Weights of a small transformer language model: 8 layers.
MLP neurons of a small language model. Each row is named by its layer, matrix (up: input weights) and neuron, and shows model dimensions 0-127. Each number is 500 + 25 x the weight over its row's rms, rounded and kept within 0 to 999. Numbers have three digits each.
A block is one neuron, or neurons of one layer that tend to fire together. After each block is what it responds to, as a language model described it from the Wikipedia text at the highest values.

L5.up178:499489483464527465522471464495481519501523539475516475527497526485508555528520500498526539551505459569478462503504483525451523518512465462520516546467521491454485490402526515511463534544449521510541509494483493485540458520533478541501496511543504504538515517511473481506497489513491479517487504486484510534472512481495466494485488524522503503491482529504480475547560476482502494522494
Head nouns right after "the" that open a set phrase needing a complement, such as age (of), form (of), idea (of), time (of), medal; also "as" in "described as".

L2.up34:516522515460520522519493462495533522498522497460531469518482477463515509495462490478547549473527506525492520514468482500510518494526477516498472511504527483501505511507520505494483511566487531524520520490522518504505530485530531476485464472495490507475480496510443496470507514509477495512498529478505504520506502482494513534513476454526549563460459501509455498503518475449473523502486
L2.up41:478474526503507501510512491512532466478488471460541466466519466507538511514536497498512509466542503537523533491477512474489504489508517453495450468527502474487504517473498480521489476457490475508514520501497520544529512470477536517499484512488533492515451529523513541525543476449526528542494477513498488471496479485463542491502498519509480458516480521472500512458445478484504461483494
L2.up45:503464539520485532496498463504527490523490487554497495481518524473497538574541497486498507502492503481506524546512513489543450490540524467519441510524491485521494535482457483509456516465488500515544499500469480469501503473538537505464469516553491480486534479507512490478480481484528512545486491499473494474472502463481547507492487485489531487467469462490486462481479495517487478497519
L2.up222:455507526493501512478456479488516494487508478493534506467542493545516482534486446507478476494494491483541519458456565474509520514504503478471467517470486487504519509509508516535447499451489523535477521510507485503531503495519508476454463540548502497502512508494469509501527473491577496518497501513474523490497513488508493503506487469461510513503518516524483479439503474469537497488462
L2.up277:506503519542537523526488503480493489504478503497489493489505519521523493511511455488487493478498563533512502536491532478505522488507472458539452453512499576503505494460506487470438504471478456488509505484525519501490492517508499476481476498455497470489447525466524486463515473486541489502526522471529528458546469454455481495520511531492543496511509491514492480428500486468519475523494
L2.up561:467480521484492478507480471537498508489560503493474520481505555481500550489467489536508522524492547529502484514497485484494535498513519471484509489467471479483510503483540487533511549481525521479458500494508511460478501514544513483493446512475525527511486526551487541471497464509544552505529467496508504503468482460462495513498488513527508498476483472506514470491508479481483475535488
L2.up581:506440500474535451488482519482516518440480540501569508498506513507489460496498510480512491505514513508466434507500560469489554498505472534506533466479480523505474478491518512467495502492508468500509512482517516496474473513500484484526477491519468485448505489504494524541530493523485489448522567508536518488555493498487532548507504504492512497544472517500479454488509510483489497479487
L2.up751:536490526486517535533512481471469512497502508476483528509548538458495514497527485573464485520529530514504501504480480477523493477531519443520468479496512500495482532470490470499500545494513518554537488485509503555533481494512557503483482535463495482478504462504496516517529515444480496517508500515499499512499507494479532482496482492484495460504488499499471473512514514506462481526497
Generic nouns for an organization, place, vehicle or work (ship, club, game, Stadium, temple), often after "the" and before "'s" or plural -s.

L2.up190:494491509520525472444523467521526498468484540459506522487510479475497498506496516498505493490499557470536473545513505492515543513468497508468468504450519516417496478500513507492483490497559512505517525517528516517494559467469524463495516492509488550515573524535469505529482462523505516468517461473462534507533507500507475475506455523516494468486530511483521494530500479456486504535492
L2.up219:529470507477443519481535509453513518515500534491514495451479500542496508509482493552472476543516506485516457486487545490510513574502460471537508508491480493462486484506463494499470493462469484520487480412505496476530491509479524489512505487522478549507479501514450457482451493487513541505471503471477500529541454530480517467486509518514487502478503493463486461517507529468497487476505
L2.up223:523529489505479476470532510504518497499499503458414485484494522503512477473517484517513507542520560515535474486513488522476503567474486464485503486515504489471532505473528488540496480478532477515512481496528514515480521471475519493474548468485520544478483541535461472486491516508480538474489512479514522468499491507503512463462542519511485442504545484484500513528525464487479504466518
L2.up235:517566512496509494469524486487496509534492503518463469498492517477500496511505496496451545502505514507497513500505531527531512492487558508517547451539524485475500437499463496458567518479503498509510455535564512500461537473527549432442531489512482492552526481509529497500523488484541523489511494524510541467528537503437486492463501467501498460512526493497499513508513482508517471529506
L2.up246:481516525514536476506471524511501461503532546488455465486510483474481512506451499482495495513450519511527496534490515514464511505497505499508533482477493508479500503517516475569499519537497516433506530496498515556467509536511530476520540500516525501451435481527473493459527470538540509470528518515543510523501506476485443496478533531494497476498516487496502534498507502492495458507487
L2.up276:529490491448509559455477512502506509528516517486482502536474493464521526478434486489480483488531521503533531505499510543511537491471495495506528484518515500508542469554447523486522463522508469485555486520485516486485502505499491511528504496512517552486502523509504520523500467499502526518503493474525508488535513470491459492476486540492499506468465505458499521564489458467538539504476
L2.up282:492514520490513489514503498527456498482534503502476473486493495497481499553505512501534552463517568511539447486504485508509495492510535430527549472510518538508510487498485532536502489493519492516470528505519485514464492521472553513506456502450479503529497456508455492514513464520496514515510513519532504511482490532505489467487531519493492472468502495474461471546473494493504483565482
L2.up408:497500483498492469480484525508471492515477481521501476488522471446522508513481519487516460472541474522494515460517533541568519508504486485517522521498517523482495486507475544492460485509495448534517471500524478508517492520520484523450460485539488528510548521539504522466442494552515508442503519499551520463499504463489467530509543508434519478478505537485510514530498496502533526524509
Sports vocabulary in sports articles and stat tables, such as pitch, League, scored, made appearances, footballer, tennis, roster.

L3.up8:491470511486491497506481487471519474529528493460480487490506557507495488510496487508491475535530501484471486491525518512522494525514513480530464518495566554488558488522499495490472519522528505505497483482514478491514536466522509491460509454530530487482497486510470476459473533502488466518483460492491521507478507487463447504487478458470527489467492507494494422499504473514535505548460
L3.up121:490475515526506530501483476499507480494528489474521512476483527457505481496483465543474493501509521509516490492507441468499509526498508528522489497478487475515577520542468538512490496499505512530499506496483487491525468482482469490496484538536502472418478498505509484490490508461531499478495516498500538514524492487480513476506520510469501481491534520483504476475481491515467484524511
L3.up292:477510527472528550484533524465508483507533499533500511524526568504484524546489566489487468486520552461532458530473485447489510488492496481532446489517498494491522485534465497497444486500467507496518515507527469518472477467484513504490512537516492468505527494500464476483477500453491490491487496509555498499501479512546505467511463503487491494469475507506506441497515540508501490503467
L3.up356:508499527470513489511495483518451512492493478499506503453487499499505523508478512495520500554499485476514506537468521487464544517513460539477515522462482455467523476520550516517518489480492466522450533474489423486531508475506498482505538495525484512505494459514537510535480498491491481512476494474474503460489494482492459525518483506490485503494514481507538486525514507466518533500486
L3.up371:515469504536509511487492515518493521493508508489496507491468525475568516501501510505522486476505471472487482529534496476472502508508496529524484484474495461489518525500438529492491450532475539456444511479477498500497522496551480537438475508521536522513521521525498471498464505515530526500519528513471500530510480484464518499511491481477490546460508520541480474490483503524468478486505
L3.up400:511482543522503480437529505525464506502451486513516505474547493483498473494482487483497504517541513486536458508477493456508537540539494518513479496504454479477504503472478483503506488459509473493510517495501526553505494463510535493494472494531511551472460516503503539490429522506551524480471489512472527467491539509512469496507546529490502555469462460475481476530485468487526507504467
L3.up738:520490501476505501497495523501489503478524512506505461534477513490492495494510478516526480525527499469504525550540486447502484499533469507488505481481498508517505508495482512464517490469509477447474493485518539435500478519521545527518496528478494527489456455436471473517453499513502501499510534451512507483504484493508493481489537502464462523509489523475488468488449481495524494488498
L3.up764:511463504517535472479468508478496470451515455476499501525472458492500537521511506526483501484496490512481506474497490492506459493489535478495508492481537530460504544484472491504483445482541506496504509522537496510530528568506560504544500478520495502460484496444530506463483493512491472513513516479548527524535563493507506477534489506509480511479502494485504510513485470498489504484464
Generic category nouns that end a noun phrase after proper-name or adjective modifiers, such as festival, magazine, Championship, platform, season.

L2.up244:473549555531498496537472471463509492503525493498493510468546541518496536498488510484520479493545450470482545476470525469524480510478492510512521508499542518507425511487485530514498495483563496454487519523507478498487493476485509493516498481494457517475471473522534476483537507494480496540509480524487506546499538504485457471477521542535473484499519500514496517497501503505493538513525
L2.up261:499447524494539501502548478496486438488481488548521487466497480478456466502526536514451472537491524497481514506473500500483493553474460471457457472500516520555519517494488494508476466500513526501515457502499518478549489489463511545495512495524491480468509516509507503531504481469511502510470531470488510520473504489495512518492504527495474494506501497534465482487524490478515477518475
L2.up264:492523509524511433510513510461452500516468481488504487466493491491488496487490494487467520494480482528495492510520470446521506502468541539489488484479504517520488500495495510501516462505513530463507504508484468486504501498494493546437512517482467476533515484499408497489505515501518499505480474479511486523539512477491450507498525521523525477523508495526501529497540464606466468533513
L2.up293:500525493515527517500475484492518506497479493538545491485482488502474535460472516513462487515470489451492500553508461493538489499438521538477509437518546514474474494505513508541530512506515501461465523521501461496516474487473514488500489458500469529566520467517475557475506491469543504472472506501529492497492493513500502501478453479500473496495527503493508497494524472532504476511494
L2.up537:491479503514530498488519499500531450534463529519524502510517520485502533480443495499498523504500501474449522502501506517509497506529511496517464510499517503506480508496471484503455492506522488488528503503512506510534459518465460529474468473513485483475480463555510511498500465478503481492497536537496493516517490509492525450514514537476502495486478482537477465498505479490516508561509
L2.up634:539479543472497503496488484495488549501504474522560496508500490490510529509492470472509508489538490486465504497493495474461454505463477510516472528506543504518465493513514501510472451468496493485513527507510510528524511497491526499503518526510480477547509474506513548526479479498501546525514442534544505508507501518504489492495526535525472456524481452475523549512531508508460482470513
L2.up739:517476497520508482474513550468534523481503505530499499480504476466526479508512463532552511494522497456525486551476500499550459482499471479504515448520516479524513521499478476523505466490524466493526515515529527502493516488482481475509497510433482507543490508490526508512477522469514514529475493507511490516513481525472554459500542470500506539468470510520489499487499560497499566487496
L2.up766:482515506512500506502537509507485438507506490486479429485531476465522474459459488513537490509499523450542511534523537489522502502495513460484520462486492505495517464500513497523531487515497483495489508516499519506498464470516517487434457503465479456515490515495469517476514530516498548506512494518490511504554504475459467525462520505485501476468498487487514517477455515488497503510504
Common male given names starting a full personal name, after list dashes, table bars, titles or prepositions, such as George, Robert, Edward.

L3.up73:507508499509462479498487510460513511426442520496514506439483523509523466497528487496469489516549553468499487490477496497486518500527526492517543512491498487508517557524493523501449488486514508487517467523480475498547536489486495504506509481537567524463505526507483485526482467485529508520495490464543503509532478512488472518524498464512503458503485517539478462523525507503513506514500
L3.up82:489506530504492491544520475504473457505451502450500517484520509545505485517490508542530470490483535515509437523516453501518523492498535460523462501506461498498484488508479510512555497494521492440528518552510506487516515473504518474499492509499511516490493481491497521510505475479509511459500484500467521503494498512462515476513494528481557496514524515437524505484499517511467530505474
L3.up312:504489524494485481546476480516522452538466425530522548511459476512515551492474468489497499495499506498525526515509433481516539541483480477496486513482482539479533513490513488536497506534483506504467545516494475526536511493534492494517528486508511522533500499521480529480509535502468504471507522487483512538511526477491457502472519475548482495484469504528473539503460505519531466511476
L3.up347:475488534536515510550465498514485525509508506505480506481488483552516485473510493522565555517507493494498511518523492530481521496545487446526499480524547496474454474548499508516485509489539534510497524515477514541512462479488526494507490506500511527511499439578499534456486561529498547492539473507490485498513484468482524490477502499507515490520498522524479488549535539508463475506506
L3.up485:510510500533493533517504492507487556510532450536474513481549537532535519494522476504483547466523488535517494531524498485491509532483500433502484512478497513492508543512536513517550495509498483480501507528498493513546561457493494482513499475515509522476486510531478477488476509558503530489492465504473537498505478514538480495503510522499507496528507521487465542481521461517478524467486
L3.up531:512500494534487456503474525506468566467496474488500460484543538505532499567493505493504495527481460456449502495510467520520503490506506464499489523479474453423517483465515519501505555492503463475497486482509505532540495481491509445464499496503539477465486459529497551451483500529493523504490509467468552459507469493476469514513494510466464498526547512540512484503526522471481499474549
L3.up650:518507535494510507496495472562466491482488496497505473486468508490497506519496443472476514532518511507548482473515503500498510533522511471542545495517473461502481501481533485541490490506484527522503494481554522465509498470502529480517515487539469490478519498504532468447521529516476495496524483531456509467492462472471500499503529528493511500493484518485492507492495492461508491532519
L3.up699:518459526508492510444503518485499530491515481470508481491473504536463488489510506485476478492498502452501487528515491495500513489530490439571525507411549523490515562516519543494493469463469497506496508531568469508504516462513505517475491495479464502468540484522513491527482495516486502518469487505510542539514501557523530513502528486490478504534512539492516457536499489462487438489506
Tokens naming a league, division, round or tier in sports season articles and tables, e.g. Europa League, Third Division, Conference Premier, first qualifying round, All-NBA First Team; weaker hits on scattered word pieces elsewhere.

L5.up215:536513484502477535469506460450481493508491487491510521495484517490509528487529470484521515541509528485488503558526531495465497530499528519507533558517481440486500493469518511521514511547487559460512481511501533479498486501530497496478439488484500465533506477510488514450468451493491501497512519500521513503494565514481474492505505534476504484536489518467491533456516509488505502494477
Hyphens, spaces and opening quotes joining parts of a name or term, mostly in tables and lists, e.g. Marie-Anne, Al-Riyadh, Gil-galad, November 22.

L5.up313:482499530474513507508530484490480447443517467483469506555472509514513472516530508496504491539475532482506509496495551465540501504527494525510476532479513525468523493467531513473507504472465539541495503507548524468511528516488485494489522487473508537485448505478450536490481490530526521441576509531491510466471511483495466522515491474505494531495479520475521538517488525504507499471478
Tokens in sports results and statistics, peaking on in after a score (beating Morton 4–1 in the final), plus score digits and dashes.

L2.up111:470537503519484497499488540517498465491532482482548510482491528518541462547517495510474532505530517502483496473455451501511515490535541487552500495478500532472494495513470511534503494467503492502514499483508480489496457483469478491502479511491464513502493537516484479531455464501517484530536518489550521515505480465473508505478482530524483529528448402485525495560523532541505526507490
L2.up212:505536472491481564487513545540513517513523471462515547491505482461528514496480498500496449490508540489550497508504519541522516473488477495508501534485575523474524465524511525493488502492522514519496521515533468533509510495454480485507471509536494501554532475562524508535508494470496518519508513480466497464533536507480458496472465511506503448546495508507505525497460501513477552507534
L2.up313:498503529463493472536474531474491462488508504483462492470472487525520477555477506475497476550504481482456488494484544479496475515470499545493509507440482531488531432515523497510496485505487519513523502482544522500523471506517517493521523521496525527527526534504475505514460478482495527554488484471482464551472518533475506503449509519495457466518466471490479475539483473525471519540529
L2.up330:506467515501495526516485517485510479535503468484509481518485546524492528532507510480490536495494523520478504545477519472504492487475503462507505488506489508529471527528516500491496540496479437471480482510489482492532492519523485511497497529500496465508502438472526502505515483480502442474495504505471527482537439517445512547502504531437561500525498506537514522496492456497543441499494
L2.up397:515496487486539498490486504502477486506515498501520461490501504534502488505496540493515465496484485500504476487476504471464495508515558456536512490479473543474515514495472478513504525492525501502504530510475529470478509489514484510512495538482485486502486511478552509506466469483541531484476486503522526503558478522525500493507475481475482527523511495495475412500494558475480471470503
L2.up401:492524496471452494516497499509476502520447493487482484478518551540476493507503532453492480454502495470521472545493438522508503499479527484475492478440512493541542511502501480498491524517505501513484526476522481489527461471493526490477482502518506529482519496505444482470489520473530440519503490492487467527488512475500506512460489519508507450536495490550502484487493498516481504533531
L2.up582:494503460481498459449500542489496501544514504502505496486489478500531509493518451463472463499467500489471510493521495504507482502489464463514480531480506466501472501521498443489492511488553467472520514513480500455494498500520512469515452498535460490514480459492519478551543512479479518542525436567468482473523504465511461503473509494516527478502514520458536514484453504536533504499529
L2.up759:483525517485485546494464450512503491525485503484498479492498495509488486504494462485531506537459524503498519520520500513522507544504523522490504474462480530451549481496546519512500528534551475542498498496557502538503495539496499484556479464485507519496487445481488522509536464491521524493515453470484499532574477506490499510461476503533507488484489470493456489468480472563492518478537
The preposition of right after a noun, quantity or number, as in density of, portions of, one of two; also hedges like approximately, almost, slightly before figures.

L2.up63:472521501507542509473482472530525474488544491505490471536508523519531495488505516542474510490493492506500477487537466461504530502506492504482472492494518530481545491524516518486479456533482463516504489527521505484505513501521484488499454525508524539496497511504518501508505520471479530507493470472506500494502553504503508508484538521467496520499526521490486461421489533511499516530519
L2.up120:486534520510488499516469519521511517509506516459472521492505492483529492526468507530446526494490520475501547482453513454486540522523499476501531454448492470511507491493498471473496464521518495497498479474454524449529534508498514468504481447465534539530501478543489540493506520457503525519502500501563521497529488483449509523497573490512476513525471496501515468513476541495515462456529
L2.up142:525484532490517497450502522503471502431516458516509540532501528473484473531538451494527492523529526509522473485474512471505497524487524488516496491469464485525503506507504478475473496479565507521548502524473497546446490492533503506476482487465568489532469515517484475486512501491500555552529507515504507525507500537484492507506498485508502529487505480550478473487492474511491484481438
L2.up518:510514484454490515543484498491490502521486458457447483528506490518527523533508516499496501516507494515515498489513510487508506528541504536493535500503475529499488511520517496501476476508525512483526522453462506504470506492463484535504558540469539486516543475484491506494553479497483512495499475522474515464494498518512516465503478539475553462494493503473455507505459542518559509523469
L2.up584:480541525467462508445486457520503479510512529492484485556517498521481505538539501554482511467499532492533541454562512479485486525511501432468514483475497504511487481508518529500526491507526489492520497477466488494469470486533509511456531521496491455490501557521513517523531506475523519439462462523515531524495507484514496507502460503508544532480465512450513515458476477544494485552491
L2.up646:460457525497515508515444475517510482503510478498489464488484523481489491513471516502476518456516548476502486487498468516510516541490516444517525499496534543491512468521544500492502513525473524503511497504524496499492505476516506478468469459486500482491526495483494504491537506458504489502508523531446483457529497487499531528485536498510479472482505533449537468469508513494494505483463
L2.up676:518530505421506534479437523504527485483523525468496471548486516464568496485494520499482501502498504525506506536510487473484519502511493482524523481476501500495477473532571546512507524547576456511515508507482496506513535467560466479446490482503520467518429487517480527490551505472515485478557465545529507489528476512506486492474523511480529463508485516483480489487452491495473458474506
L2.up748:517492488465482458464510528508486506510503468502500490525513533504496515478500496512442521479501488488481487535545519526477471474503525504503523530479540495479497517593533501507495528446540451539504524492466508509488509516514494494493494523500500492513506524530494529468562479487523514497504491481462522514559490521514498523523503498529485493475547498461508539477461553513496464529507
Hyphens, en/em dashes and plus/minus signs in tables and lists: empty-cell dashes (| – |), year or score ranges (2019–20), list bullets after line breaks, signed numbers (+10, −13).

L3.up125:494541504511524517515525481539530460490474524495541521507497498493467512486536530500500462455480504492546446461483466528502479500488478491478476537426492476469498498527496512540536515477503521535492534479530520501526440530517490490442492492499480504521506511519527509516499508480480482500486464511508465514493521492463515499499486504539499462531447516454451531549480510511544516493500
L3.up388:479470443502495512493527513474498505479470505467487569488498505516460473498449509491494547498506528468500492581486495533509532513496467507484443513531519477518509487509515524540478463494515506519475505502524485447516501487505512497471464519524548511493568501496486484503496488483502492496511494524502524523494520528481529486486487491473488528521517488499511484468504463498479497486490
L3.up392:482506482536502497508487489536478474462525476533508527482483491484468500515498488510459499516527508510534499494522495551507505524497544452524461448464508514522501491472495506493509492509470530515489477533549495492483500462481511476484501497507505512448465562519487464488500461524517474475500470475484522501501504530493496475473513489525477463499464440500499494516477516479564492482482
L3.up454:474507550504470522486490468481522490522515505485539541514514519451521494468499500487467488515523499519487545464505450547526495487484527512501459488523496547495523500512464499505433454488462480529539480501488489454519471502434498520469443478471509520531477484471472505506493509493542474485461510475495506527534504509440516482433555513517512484505503533454515559532458494535527499514509
L3.up463:502500470502486495542503496457458490489528434492527491502531500482506498491479497496508503549518488521508493526509496515528477472508474508484483466501542506481502516551499509478516461471503528468477481462568462494520508510528487511493501489489494475510514521516529477464475532510538506485433510465549513523519490534467475514455498468470540465494497518475502480501512482533490506468488
L3.up563:504485490503502470493500497495479509480530548491432498509527522490504493529489517500531528500473525495483506506500533526486530471505510429514502485464471538573530506469484533492454447498531480515524482486480531503501512483480521507465513499509495475450490492479500490564498505498534460460494477526473529545535484489430493461493481523494473500465520512471523490476523485513505456500531
L3.up648:464494465504518499486473476524537493523532526509523543517556518510508551495483496551497483495507466487536511528547490518528518482526530499537464524478487512519519467469492486483474475527501499544475562545489559532497538490485528504475490502474546445505535483480514453549478486498534518449489502499467503510492550537489498536479495522501464496485533455487498483506476499481564509469484
L3.up705:486488492485518521512495551498526452498516491470484520509456471514516498507446503472490517498483528499487498482512502499498507548498470484492554544519489541525486508534487546516540443512511500492496503483536481473502518518477474462454460498483484489477548520488512544480494527470521495497499520486479471540505493546468484481484480538497518465487520535483478504487512463535475518475493
The preposition of (sometimes from, de) after institution or title nouns, linking to a name, e.g. University of, Governor of, Department of.

L5.up656:471523517553458519513445450491510483505518503426503468486527542526487516491505475496509440512477514487513462482559482537487497482508474481534501488507512463487488472494473491479512505505503472471521490482503483507525478530480501480470462525515460520509503471466450529485490534491526540513473495506490547493508494498499525512474487506517502499505497544501525479466507466492495507526505
The word "of" in partitive phrases after quantifiers, mainly "one of the", also "some of", "both of", and institutional "University of".

L3.up109:527460492522515488486572497554478507509514534468512511501510491486495479534542562506493507462514477474540479488500504440487502526483506500463511509486487490504531520517528496477492482492471498464505507509525568476506505456490454503479520528489512473494474506510513530483467472454507551504494539479540536547503502459519539507506520477507501521453467527476514540526474540507515462535468
L3.up190:541492482515557483478449516526509534476495497530449518495511480499504501540483524504503531516501500441511460498545528515523499503522496499536516490508516426487489545516480513520510486497505483490486535529505504519520497490516509520469489544511487493518520512536484452539468506496521525480502541441495509515512549503511514491507552489537495494508479475453479475443511508511566522503500
L3.up238:538504484501492502450500536517531492521510497526484530502482522527488496535495523485522486529539494493507486487497489494507474497471511497500533522477471461468508503511497514507505479503501495481534519471495475492502538519505504451475442464490531465543500472481486519502492468450509526543491509488491469510476485468492492498501520501545497524553480442483474500481507500520472510525499
L3.up253:499515503463503496517464510439491477477541494510520552461495512473586499456501536494512513480549485486489538524526462514493531496500508477491516515490473512496504466482499541438465485462545552504495461526549496531515531488480455491492478501487460490543534508471523517454499461458533555524527495495484492490450483499512508519527464515511510486531499469460496505501486530511488496513483
L3.up444:490494461511491496475545493558490475532542497520477469489476472473491505530536502514502488479513504474480458551492464486521453498495521517485497506473484513556490477478491471502538461492510513448479500510495552509504440500555508483473504510523493505490498499501502499514452535512475543510504516482531502502496516497473517515490503516508469493520481493456488538458503480495527499565501
L3.up484:482526502522509544465527531498532495483492502496475502492442527461511492468536499493505498516519493473462546503477487455485468449504555468502510506496511483506514537474493511489490488518501498552464498480504495552500492480545505481452463492486506510510458528480493458486491496501499480501519493529516534511484493511499505496498502512485486503453463485489506504490502468517510459489439
L3.up632:507484498479504520480524505497454481469551469502493550508516460486526483529505508534480509494483515488496475517493516496520510522506492504483522486484514510498513486543513511489460500544512507491493525513540484498555521488502493487447467473455533491537508507514519501444503532532497493486486503474496514485513528537530456441495543490531483509488518497441531521473493471528511500539530
L3.up643:471523516487550517464506533531530495455501493466490461474497519508523491497524527547507492516545510470463508509541519454478532448501506541497508472494508511474527519532501491497556491523515537500521484496506499515550509507524465525463496496511508462479518508488510485486487507473523513503531528496530465492505489512478474498453482481556500472489489525475489509507486512482554448509494
Hyphens inside hyphenated compounds, names and codes, such as Akufo-Addo, Scotch-Irish, Middle-earth, GPL-3.0 and digit-digit ranges.